Weights of a small GPT-style language model, trained from scratch on English Wikipedia.
Size: width 256, vocabulary 5257.
Architecture: RMSNorm before and after each block, rotary positions, no biases in attention or MLP.
Training: a variant of Muon for these matrices, 5918 steps.
MLP neurons of a small language model. Each row is named by its layer, matrix (gate and up: input weights; down: output weights) and neuron, and shows model dimensions 32-95. Each number is 128 + 24 x the weight over its row's rms, rounded and kept within 0 to 255. A neuron's up and down rows have the sign that makes its largest values positive.
After each neuron's rows is what it responds to, as a language model described it from the Wikipedia text at the highest values.

L2.gate33 [135 143 157  84 157 112 169 108 137 134 106 195 136 112 128 103 135 129 142 122 124 150 144  92 154 118 114 149 148 135 177 132 133 131 138 145 143 135 144  96 151 109 120 142 113 130 150 139 153 111 132 125 136  94 151 103 133 118 107 108  92 138 154 123]
L2.up33 [ 93 154 101 172 158 141 155 110 133 133 117 133  65 128 145  96 149 137 126 135 145 108  95 138 124 135  92 107 138 161 105  96 112 114  80 127 115  95 140 146 158 120  99 146 170  94 121 144 124 138 110 161 128 136 129 149 127 167 103 104  94 184 150 170]
L2.down33 [146 104 140 127 106 114  79 149 118 122 104 135 152 128 125 157 134  87 146 126  98 102 148  97 128 123 169 126 110 103 182 139 142 144 164 160 174 118 116 116  96 135 142 120  97 141 137 102 145 134 125 107 160 120 157 100 139  93 161 157 144 106 104  97]
Responds to: Word-piece fragments inside proper names, often the capital P opening a title's repeated name, e.g. P(rayaag), V-and-als, Om-ah-a, Dolph-ins; occasionally ordinary words.

L3.gate213 [125 157 155 152 135 128 104 117 109 162 108 153  91 119 147  80 128 144 125 139 145 111 142 112 175 150 122 117 157  97 111 127 121  42 108 111 116 138 122 129 125 111 160 127 154 117 124 164 137 156 136 129 110 103 105 121 152  79 129 117 175 153  97 133]
L3.up213 [145 132 134 137 143 115 126 105 115 167  96 152 128  95 106 159 107 111 147 144  79 130 126 169 120  85  99 127 123 124 144 111 122 132 146 160 143 131 111 128 139 129 127 148 182  94 141 140  91 149 131 157 124 145 148 120 161 135 141 104 140 167 155 117]
L3.down213 [126 127 142 100 113 138 131 165 152 127 178 119 145 144 143 130 153 128 117 101 118  97 115 104 112 135 153 115 137 150 102 143 163 140 118 149 118 118 148  84 122 136 106 144 108 125 130 139 149 146 116 118 105 161 109 123  81 119 108 157 145  97  96 123]
Responds to: Month name tokens inside full dates in prose and tables, e.g. "on December 19, 1981", "born 7 March 1996", "in September 2018".

L2.gate253 [ 77  94 110 167 126 114 135 133 191 128  99 147 125 122 170 161 154 137  96 161 181 112 122 122 123 144 148 106 167 147 141 125 113 121  87 159 113 125 155 109 113 132 110  97 115 104 169 149 143 156 142 142 104 143 112 144 122 121 108 154 113 100 127 125]
L2.up253 [110 124 114 138 103 145 145 146 135 141 127 128 116 137 158 158 143 143 144 112 102 117 154 152 178 109 109 101 148 136 113 132 175 117  97 153 108 131 168 125 127 121 129  88 124  81 136 164 108 133  87  98 142 121 136 116 116 143 117 129 144 125 158 114]
L2.down253 [130 105 148 106 161 116 146 113 130 138 157 106 144 137  98  98 120 112 105 111 155 127 109 137  65 142 131 163 137 122 128 129 101 120 167  86 137 139 104 169 119 144 131 150 107 173 143 114 157  96 127 144 105 141 113 166 132 131 129 111 111 148 104 153]
Responds to: Final word-pieces or words that predictably complete a word or set phrase, such as re|asons, Tr|acks, San Anton|io, United States, northern|most.

L2.gate180 [143 124 126  63 134 146 137 145 118  98  89 168 117 110 174 122 125 163 159 117 150 131 154  97 101  93 122 108  91 149 136 135 157 114 122 133 131 162 137 119 158 123 120  89  90 139 161 113 107 143 117 124 114 128 123  76 136 124 186 171 111 170  96 170]
L2.up180 [147 109 140  83 157 145 139 114 130  90 122 112 121 142 175 114 136 115 118 101 136 105 166 111 116 129 106 106  77 136 131 106 156 131 123 142  99 133 107 119  89 172 136  85 138 115 120 136 108 179 122 103 156 113 103  91 139  91 161 124 125 128 124 136]
L2.down180 [109 127 121 188 114 100  86 129 138 150 135 112 131 125  98 120 121 141 130 151 111 164  96 147 137 161 115 122 157 127 112 138  71 141 161 109 117 114 147 150 139  98 136 152 169 132 101 123 142 110 106 124 115 139 153 178  86 158  90 100 153  93 141 119]
Responds to: En dash between numbers in year spans, seasons, page ranges and scores (2024–25, 1802–1873, 0–3), plus closing = / === of headings and the Mc/-ley pieces of surnames.

L3.gate61 [106 154 152 125  78 149 117 168  85 139 157 143 120 136 153 111 133 167 135 121 138 146 107  91 140 158 141 151 112 122 106 161 146 143 148 128 180 120 144 116 107 107  86 136 116 120 112 170 128 114  93 131 134 147 173 143 117  98 160 138 108 149 141  77]
L3.up61 [132 167  75 129 138 128 101 131 137  96 108  81 113  69 106 132 133 140 132 101 105 113 150 131  89 122 114 127 135 149 152 105 136 138 132 194 120 162 130 164 104 145 112 147 166 122  99 134  86 108 181 123 122 139 123 105 156 138 150 120 120 151 106 108]
L3.down61 [109 134 151 115 154 115  86 110 134 136 131 110 114 133 141 167 100 129 141 149 149 135 110 147 128 166 146 143 124 148 124 134 133 150 110  76  98  81 125  78 165 126 128 114 115 153 159 110 186 119  74 127 110  97 142  95  79 110 107 164 130 101 130 151]
Responds to: Fires on compass words starting place names (South Dakota, South Africa, South Florida) and on line breaks before dash-list items in infoboxes and lists; also year prefixes like 200 in 2007.

L4.gate19 [ 99 155 180 103 145  94 150 162 141 131 115 123 148 167 125 116 115 133 131  92  71 117 153 149 110 145 103 145 125 117 140 100 136 101 123  86 150 135 117  91 123 119 119 144  96 146 133 129 155 153 156 144 138 148 102  80 139 110 102 108 108 123 122 111]
L4.up19 [106 159 127 141  69 128 108 181 137 103 132 141  81 199 123 147 144 145 132  97 149 138 108 169 149 150 127 159 110 137 135 110 126 108 133 149 108 120  78  96 114 125  82 114 133 125 137 138 139 115 117 129 109 137 119 105 140 118 139 146 113 166 139 108]
L4.down19 [141 147 106 140 168 153 117 129 162 131 134  83 111 119 166 106 158 119 152 123  90 159 121 123 130 120 120  87 125 141  69 123 105 182 175 153 139 139 144 156 134 132 141 130 149 139 131 156 134 127 118 112 104 132 140 131 137 132 109  83 145 104 138 165]
Responds to: Month names beginning a date, especially in the first cell of Wikipedia table rows (November 28, October 2), plus Date/year headers.

L2.gate108 [143  91 146 155 137 139 130 152 115 104 119 127 123 105 116 144 104 160 133 160 110 106 105  95 120 130  98 189 158 107 128 114 125 139 108 116 114 128 139  85 133 132 125 148 114  88 108 115 129 125 116 169 128 125 128 109  99 114 117 127 101 155 118  95]
L2.up108 [128 105 117 113 160 156 115 119 155 101 112 190 139  93 160 151 116 191 157 162 144 140 115 101 156 127 145 124 155 115 149 119 135 112 133 163 137 102 117 141  96  89 148 184 109 117 148 124 133 137 141 151 123 130 100  98 132  98 116 147 109 202 135  95]
L2.down108 [125 131 150 130 108 104 132 142 114 132 164  88 116 152  94 118 142  97 114  87 107  94 132 195 109 136 100 114 114 148 109 145 123 136 147 125 129 123 149 142 140 145 109  91 128 158 123 159 145 105 129  81 150 100 156 136 131 147 162  95 162  75 121 161]
Responds to: Final word-piece that completes a word split into several tokens, e.g. "ines" in Airlines/outlines, "ola" in names in tables, "ion", "ee".

L4.gate45 [152 129  92 127  95 141 189 120 176 130 163 131 159  91 157 129 130 128 120  80 126 108 124 186 165 112 122 148 135 120 124 146 122 180 131  86 167 107 168 159 101  86 156 111 140 100 129 104 167 155 139 145 149 104 115 147 137 136 151 122 140 117  97 156]
L4.up45 [133 117 124 147 157 111 112 118 114 129 114 103 133 142 107 104 136 116  82 107  88 118 126  79 173 137 124 157  96 125  87 132 126 130 151 126 170 122 146 138 144 142 135  90  74 143 111 111 119 160 133 100 145 133 128 180 125 140  86 101 168 153 123 183]
L4.down45 [128 151 129 102  90 139 171 132 161 112 151 119 117  99 121 128 144 134 104 134 110 162 144 164 124 160 136 137 135 118 152 120 116 113 128  52 108 123  97 119 137 143 136 120 102  94 136 128 135 117 118 123 108 128 100 139 137 153 115  95  97 140 183 142]
Responds to: Pipe separators between cells mid-row in Wikipedia tables, mostly right after a number such as 0, 14 or 138,474 in stats or election results.

L2.gate146 [129 122 106 203 126 126 119 134 101 137 130 115 109 169 163 104 145 157 118 174 168 127 122 135 122 121 144 125 124 139 146 107 141 102 135 129  83 163 134 151 189 101 135  99 100 106 151  98 107 152 114 143  91 101 135 107 140 112 120 144 157 124 161 133]
L2.up146 [149 108 117  87 129 150  99  99 110 109 151 185 155 108 106 108 126 148 149 163 129 166 166 128 135 172 154 144 134 144 137 130 124 128 146 180 138 148 105 106 143  89 118 155 101 138 132 108 125 119 128 114 127  97 131  90 158 146 126 119 124 136 118 159]
L2.down146 [114 157 139 140 113 103 156 162 134 152 112  77 114 137 123 172 151 117 112  88 135 101  94 129 133  87 126 122 119 102  91 124 101 134 114 103 134 104 151 146 113 166 156 115 173 103 131 141 128 132 126 153 144 154 119 164  90  95 129 139 125 139 110 101]
Responds to: Mid-row pipe characters between cells of Wikipedia tables, mostly sports statistics, right after a value such as 25–23, .250 or 58.86.

L4.gate12 [115 161 113 109 187 119 116 130 107  96 114 131 107 189 105  59 151  88 110 135 119  87 135 149 179 154 101 144 139  99 176 111 145 159  73 153 135 138 117 154 126 123 120 101 130 130 121 114 114 112 150  77 121 124 155 132 161  87 119  98 153 140 133 138]
L4.up12 [ 87 148 136 138 125 129 106 140  86  87 127 133 123 154 147 102 102 163 115 117 111 137 142 154 131 142  83 117  97 102 154 107 144 144 155 135 130  77 142  98 147 139 104 133 118 168 175 148  74 150 201 115  65 131 155 116 154  78 121 134 127 102  97 151]
L4.down12 [136  82 151 112  72 136 124 130 142 134 116 131 143 111 178 168  95 126 135 159 146 121 126 107 135  93 162 127 139 146  82 161 126 147 123 118 120 134 138  97 115 110 125 138 156 129  95 159 123 125 110 157 126 188 101 124 123 187 169 150 113 162  70 119]
Responds to: First three digits of four-digit years in dates, ranges and citations, such as 199 in (1996), 1982–1993, May 1989.

L4.gate168 [115 158 127 146 170 103 116 114 155 132 182 133 141 143 123 109 128 127  81 107 104 147 139 119 107 151 111  99 133 124 132 157 148 109 165  98 117 123 121 122 122 124 129 136 174 124 135 115 148 142 103 123 110 131  99  69 111 128  97 153 155 131 104 101]
L4.up168 [141 111 113 137 121 121 117 106 107 125 201 144 121 158  87 105 102 128  97  83 151 158 152 139 111 128 108  90 122 122 166 123 140 104 163  94 116 164 116  73 132 134 107 114 136 136 113 122 104 154 114 153 126 133 124 115 129 142 128 176 121 115  97 115]
L4.down168 [135 162 138  86 143 154 111 120 142 106 119 134 132 153 113 118 106 117 101 131 127 154 143 103 118 120 115  94 151 147 107 160 121 127 159  23 176 132 133 120 115 142 116 115 143 127  89 156 146 136 137 104 121 134 172 140 133 123 138  75 173 144 160 135]
Responds to: Mostly "and" or "but" right after a comma joining two clauses, such as ", and his mother"; also "had"/"have" after a subject or modal, and -ally/-ly adverb endings (Additionally, historically, gradually).

L4.gate217 [132 119 123 116  79 108 139 148 135 143 122 116  73 121 144 131 130 140 152  94 142 126 100 170 118  82  94 123 117 129 132 113 151 118 127  86 155 112 135 185 103 107 155  80 136 133 140 100 114 132 151 126 119  83  90 125 151 106 169 144 112 104 152 165]
L4.up217 [ 77 161 134 160 136 139 106  94 141 138 120 127 101  91 131 135  68 105 123 120  91 156 154 103  67 143 135 104 129 162 151 144 144 110 150 130 111 110 168 127  81 118 145 119 154 176  85 197 116 102 152 132 116 109 141  97 167 103 106 120 131 150 124 144]
L4.down217 [138  86 139 144 121 139 144 120 125 125 132 152 156 168 117 136 156 154 152  91 158 101  68 147 134 134 128 126 110 138 130  97 134 142 103  50 141 165 117 108 145 121 128 158 137 107 181  74 150 111  93 142 105 129 124 157  97 151 134 141 136 119 159  98]
Responds to: Periods after single-letter initials or abbreviations (N. arnoldi, Richard D. Cowan) and semicolons or commas between list items, each followed by a new name or entry.

L4.gate155 [108  91 127 179 135 147 122 138 101  96  94 144 122 152 131 147 167 134 144 150 118 135 107 100  98 132 177 106 193 148 133 118 145 139 142 151 151  97 157 152 132 117 122 149 116 174  90 117 110 162 135 116 139 139 140 103  88 134 190 125 165 135 131 140]
L4.up155 [109 130 100  95 166 148 127 133 133 155 128 130 137 169 130 101 115 117 122  87 141  99  94 120 140 168 140 148 128 132 141 112 128 135 134 111 142 113 127  87 137 112 140  70 132 119  91 146 111 107 155 121 145 104 134 117 103 105 106 120 150 118 114  66]
L4.down155 [192 152  68 107 107  97 116  85 158 155 165 138 146 116 114 152 121 115  98 140 128 137 186 149 115 144 107 150 154 149 167 162 121  93 144 122 116 152 154 175  86 167 153 121 167 105 173 150 114 113 124 130 152 140 131 142 126 130 112 157 119 103 119 100]
Responds to: En dashes inside scores, records and season or year ranges (3–1, 2007–08), plus opening fragments of split words such as equ, qu, gu, He.

L2.gate182 [159 162 146 137 168 129 159  98 133 137 150 151 109 150 126 155  85 176 109 139  98 115 124 173 118 182  90 116 175 141 160  96 130  89 120 195 114 144 135 152 140 106  83 135 110 136 146 113 176 143 104 119  90 102  95 142 128 127 118 162 117 136 119 125]
L2.up182 [116 149 149 143 165  98 149 133 159 148 158 121 163 166 130 134  83 166 152 122 108 106  99 122 127 144 116 125 123 122 147 112 119 116  99 167 101 150 132 130 176 114 149 126  82 175 116 163 132 125 119 150  86 112 131 141 168 168 144 166 118 157 136 118]
L2.down182 [127  93 103 131 109 148  95 145  70 111  79 138  96 117 110 113 159  96 159 162 128 126 142  99 141 113 169 147 126 129 107 151 139 138 154 145 140  89  94 128  52  99 114 124 179 110 162  91 119 129 136 128 139 162 173 128 107 142 153 133 110  95 107 113]
Responds to: First three digits of a four-digit year before its last digit, such as 201 in 2018, 200, 198; also rare word-final suffixes like ics, ance.

L2.gate9 [133 162 121 122 158 133 132 110 128 164 153 130 156  94 108 147 144 125  97 128 181 146  82 105 150 128 135 151 148 101 146  91 121  87 121  80 109 129 157 150 145 110 158 117 159  93 168 161 151 124 119 136 111 154 125 117 118 187 143 120 104 146 107  92]
L2.up9 [107 121 104 102 136  92 105 117 104 138 128 117 126 117 108 156 111 131 117 151 185 144 155 125 155 147 179 140 119  93 132 164 145 119 117 144 137  87 164 116 143 102 161 124 175  82 125 139 145 129 119 160 126 122 141 130  93 116 126 115  97  94  84 117]
L2.down9 [118 117 118 131 131 151 155 175 129 129 137 124 147 134 166  97 150 101 124  97 102 106 147 167 116 115  96 142 114 146 147 107 139 117  89  89 134 152 111 121 154 131 124 111 102 101 117 113 101 125 144 131 147 141 142 125 165 138 122 157 117 138 162 121]
Responds to: Semicolons, commas or opening parentheses right after a finished name, place, date or title, introducing added detail such as born, venue; city, in.

L3.gate225 [149 139 113 115 135 148 117 159  78 133  87 117 103 122 117 119 128 146 125  98 157 112 149  82 113 148 125 118 127 127 166 138 164 117 112 115 111  82 116 166 173 160 154  89  74 138 149 135 142  82  81 158 147 106 113 179 100 145 131 141 184 117 144 148]
L3.up225 [115 116 103  77 134 129 115 164  85 177  91 119 134 121 137 112 157 130 158 110 140  93 126 159 125 115 140 131 125  98 182 111 157 106 155 129  98 137 155 100 112 126 130  96  74 134 102 114 132 130  95 123 118 117 110 138 145 130 121 166 162 115 130  87]
L3.down225 [165  99 120 156 130 144 100  88 184 115 157 110 115 134 132 136 118 136  95 103 114 145 127 140 130 117 102 135 123 150  83 144 141 146 117 124 137 125 150 144 104 142 145 136 170 126 155 150 148 148 153 145 151 137 120 103 130 137 139 122  65 127 125 154]
Responds to: First three digits of four-digit years (199, 201, 202, 200), mostly 1990s–2020s, in infobox years, career tables, and dated prose.

L2.gate81 [144 107 109 108 105 148 137 144 104 132 117 125  98 166 122 144 125 102 127 148 169 130 128  98 173 118 120 127 198 180 138 120 121 135 117 144  91  93 157 141 158  90 176 114 121 152 165 126 103 137 116 139 124 111  99  46 140 144 100 137 111 104 126 161]
L2.up81 [150 108 105  98 146 120 123 154 126 110 146 137 120 150 189 172 116 137 131 112 129 109  97  87 148 178 147 130 142 155 105 142 139 133 119 133 129 122 115 138 100 110 160 119 152 107 165 121  96 161 132 122 134 146 125  96 177 120  94 142 114  92 160 186]
L2.down81 [135 163 166 170 102 131 140 107 149 142 144 146 157 115 107 100 160 114 143 131 117 125 174 160  93 103 130 143 136 117 154  86 129 107 167 125 120 150 125 132 125 146  77 117 119 125  96 139 140 103 112 141 125 131 135 174  93 154 180 139 143 170  82  66]
Responds to: Final word-piece tokens that complete a split word, mostly suffixes like -ers, -er, -in, -s, as in synthesizers, transponder, cousin, 1960s.

L3.gate39 [119 151 105 142 125 118  89 131  85 140  99 112 162 149 121 101 158 120 109 132  95 147  94 110  95 128  96 168 163  90 135 149 170 111 126 113 121 114 112 104 133  99 148 118 144  78 159 134 100 120 111  72 113 107 141 138 157 130 149 110 110 116  89  86]
L3.up39 [127 153 173  94 117 115 134 115 124  97 113  87 151 119 104 122 104 128 103 151 148 131 122 141 189 117 139  84 140 130 134  76 158 116 181 175 138 149 156 114 125 147 129 127 130 152 104 105  99 112 130 152  91 134 138 133 129 137 124 149 108 144 150 102]
L3.down39 [137 103 132 120 129 153 102 171 106 166  72 116 208 161 153 132 145  98 159 116  94 112 132 109  89 141 131 143 140 105  95 134 184 130  90 130 122 113 116 120 134 132 135 109 147  98 155 142 129 105 141  74 106 124 111 143 115 154 109  96 137 114  98  95]
Responds to: The first three digits of a four-digit year, split before its last digit, as in 199 of 1996, 201 of 2014, 187 of 1875.

L3.gate21 [125  98 182 157 132  68 131 147 127 147  82 124 161 130 105 117 150 125 119 144 136 130  75 141 109 123 110  83 106 130 124 128 123 129  97 156 117 138 168 167 114  99 149 158 139  78 118 143  98 146 118 141 137  65 118 134  96 137 116 124 144 105 136  91]
L3.up21 [125 151  82 145 105 107  84 137 107 136 136 110 150 146 136  67 170 138 104 143  88  85 118 148 123 115 102 115 110 131  93  90 136 157 116 148 144 112 159 142 148 130 145 118 146 181 114 137 131 122 147 120 167  84 135 135 114  79 134 144 107 128 120 139]
L3.down21 [118 123 135 126 141 104 134 160 147 133 121 146 137 104 105 145 143 113 103 138 134 159 140 139 105 173 112 105 116 156 114 152 142 126 117  95 110 179 143 131  84 119  85 100 126  71 156 125 112 115 117 144  92  89 114 124 125 167 106 139 137  93 123 133]
Responds to: Capital-letter tokens inside an acronym or abbreviation, after its first letters, e.g. the C in PKC, D in FDA, E in SLEs, C in IUCN.

L4.gate55 [143 129 107 170 115 104 165 140 112  76  89 139 141 132 148  72 137 139 167 132 162 113 152 144 125 126 150 136 125 129 143 122 139 115 127 120 148  98 115 123 105 169 106 100 100 107  98  86 133 139  95 136 109 158 109 141 179  95 110 132 168 112  92 102]
L4.up55 [124 132  86 146 134 120 121 161  90 113  85 119 116 121 157  89  88 144 142 122 154 162 142 119 110 167 128 175 118 160 127 128 137 150 112 133 117 107 133  99 102 145 146  77  62 120 127 109  86  81 137 106 131 143 116 138 133 135 114 109 135 121  97 104]
L4.down55 [139 129 130  84 132 153 134 148 123 176 147 128 153 149  88 153 103 139 123 145 109 130 138 106 155 123 110 146 150 128 135 104 136 134 101 107 102 145 142 125 165 103 125 156 160 119 154 190  93 121 161 120 156 144 135 135 106 158 152 140  86 121 138 154]
Responds to: First three digits of a four-digit year after a space or dash in dates and time phrases, e.g. 200 in 2008, 197 in 1972, 199 in 1990s.

L3.gate208 [110 122 187 152 143 141 123 108 160 110 150 159 151 134 127 108  95 129  95 173  78 104 122  97 112 142 103 114  89 107 116 101 156 155 145 112  89 150 142 135 125 110 107 147 141 121 140  91 107 127 150 110 126 153 131 110  89 135 145 127 117 138 150 150]
L3.up208 [ 92 158 109 140 151  78 147 123 135 141 163 154 118 155  88 122 120 119 118 111  96 127 155 113 116 134 103  67 142 142  78 118 109 134 117 141 122  94 128  99  82 121  96 162 131 157 148 156 134 119 114 148 140 133  82 129 107 148 122 155 149 169 116 115]
L3.down208 [ 52 137 119 106 150 125 145 145 114 166  99 120  95 143 133 163 116 133 129 167 165 109 107 143 138  96 112 197 149 141 109 140 106 177 112 130 145 140 113 145 164 124 127 107 108 147 145  94 119 155 118 115 159 125 141  99 138 133  86 106 144  99 116  70]
Responds to: En dashes between the two numbers of a year or value range, as in 1971–1972 or 68–71%, plus table-cell spaces and partitive "of" in one of, nine of.

L3.gate6 [131 141 170 156 174 116 149 116 147 161 143 103 152  81 119 147 110 151 118 141  92 127 138 117 164 134 128 105  99 107 120 135 129 123 142 104 131  97 142 128 136 138 136 121 127 117 109 127 134 150 135 101 122 107 106 173 133 174 160 122 136 132 113 160]
L3.up6 [144 157  76 120 149 107 106 117 105 164 151 127 116 112 178 110 175 145 104 167 125 100  83 130 147 110 119 132 117 134 101 147 141 115 117 135 155 145 153 151 137 118 180 114 108 134 120  96 125 128 103  88 170 109 108 118 138  83 113  88 135 154  89 170]
L3.down6 [132 145 129 103  80 118 174 101 137 126 155 104 128 133 108 145 112 126 113 112 103 160 158 123 139 162 152 131 115  90 133  89 107 134 134  81 100  95 124 122 136 145 107 151  98 109 102 128 156 136 142 152 129 141 113 176 120 182 123 147 132 118 128 130]
Responds to: The pipe character dividing cells in flattened wiki tables, mostly right after a number, date, score or empty cell, as in 46 |, 2012 |, 1:47 |.

L2.gate209 [107 145 133 131 144 123 125 147  97 121  92 129  92 131 130 126 153 171 117 137 184 138 119 122 158 142 117  96 112 127 158 135 151 145 166 182  99 143 105 116 172 133  93 134 114  99 154  88 133 102 134 133 122 127 147 153 159 116 167 143  90 141  89  72]
L2.up209 [112 161 159 133 120 129 150 128 124 107 100 102 132 122 167 136 139 141 124 137 155 169 108 133 128 156 124  76 119 124 119 114 128 151 153 141 146 134 107 121 166 120  89 136 116  98 125 109 199 139 157 110 142  60 146 111 153 122 162 148 131 104 154 123]
L2.down209 [175  93 134 137 124 130 106  84 153 104 162 119 151 112 114 136  83 149 132 132 111 101 152 141 120 142 130 157 158 148 137 132 156 112 115 128 116 147 142 162  62 148 165 121 149 127 140 152  57 127 108 180 138 138 137 139  96 152 115 122 137 133 134 132]
Responds to: Three-digit year prefixes such as 197, 198, 194 in dates and year ranges (1973–1975, (1982)), plus en dashes in ranges and scores.

L4.gate159 [136  91 138 104 130 172 119  81 100 143  97 155 108 168 105  76 107 119 106 125 141 114 123 160 129 154 113 152 157 156 156 141 156  87  96 120  96 103 175  88 163 171 163 148 149 121 140 162 129 125 158  99 150 119 125 127 134  66 105 111 122 130 133 106]
L4.up159 [160 142 126 133 115 122 147 160 148 132 134 128 110 119 101 121 169 133 111 113 144 105 146  92 117 157 126 154 142 104 147  74 105 140  87 106 143 128 138 130 164 134 140  79 122 133 148 159 127 132 108 105 112  98 138 149 156 109 141 140 150 102 164 124]
L4.down159 [131 105 147 163 114 122 117 166 132  66 157 110 137 105 177 159 114 111 106 118 103 120 132 119 155 112 174 118 110  87 121 140  81 135 173 113 158 114  73 135 107 111 115 143 124 113 142  92 122 146 118 156 116 145 107 128 161 143 142 118 120 144 138 129]
Responds to: The final digit of a four-digit year, or the "s" of a decade, split from its first three digits, e.g. 190|5, 1980|s, 201|5.

L3.gate111 [108 132 113 133  79 136 165 134 135 104 157  92 107  90 119 125 111 121 141 153 187 119 183 165  93 150  94 134  68 170 121 130 138 142  92 131 118 107 122 160  96 122 109 136 122 122 104 143 133 143 119 119 145 113 149 108 167 163 135 152 124 116 140 148]
L3.up111 [143 127 121 144 183 104 121 121 163 122 136 126 154 112 153 164 129 141 167  92 115 121 124 148 115 149 127 118 151 123 126 113 113  81 139 139  96  98 143 133 133 116 182  79 140  92 128 162 155 133 130 120 160 112 154 145 133 149 155 116 115 139 175 141]
L3.down111 [120 154  81 142 122 149 151 138 115 155 142  87  94 162 137 140 162 123  90  81 165 160 151 151  97 140 104 121  76 146 152 112 114 199 119 140 123 115 144 140 167 126  87 137 141 116 106 107 100 111 106 140 101 102  76 106  98 152 120 163 126 120 106 108]
Responds to: Opening brackets or quotes right after a name or noun phrase, starting a gloss such as born 1977, an alias, or a translation.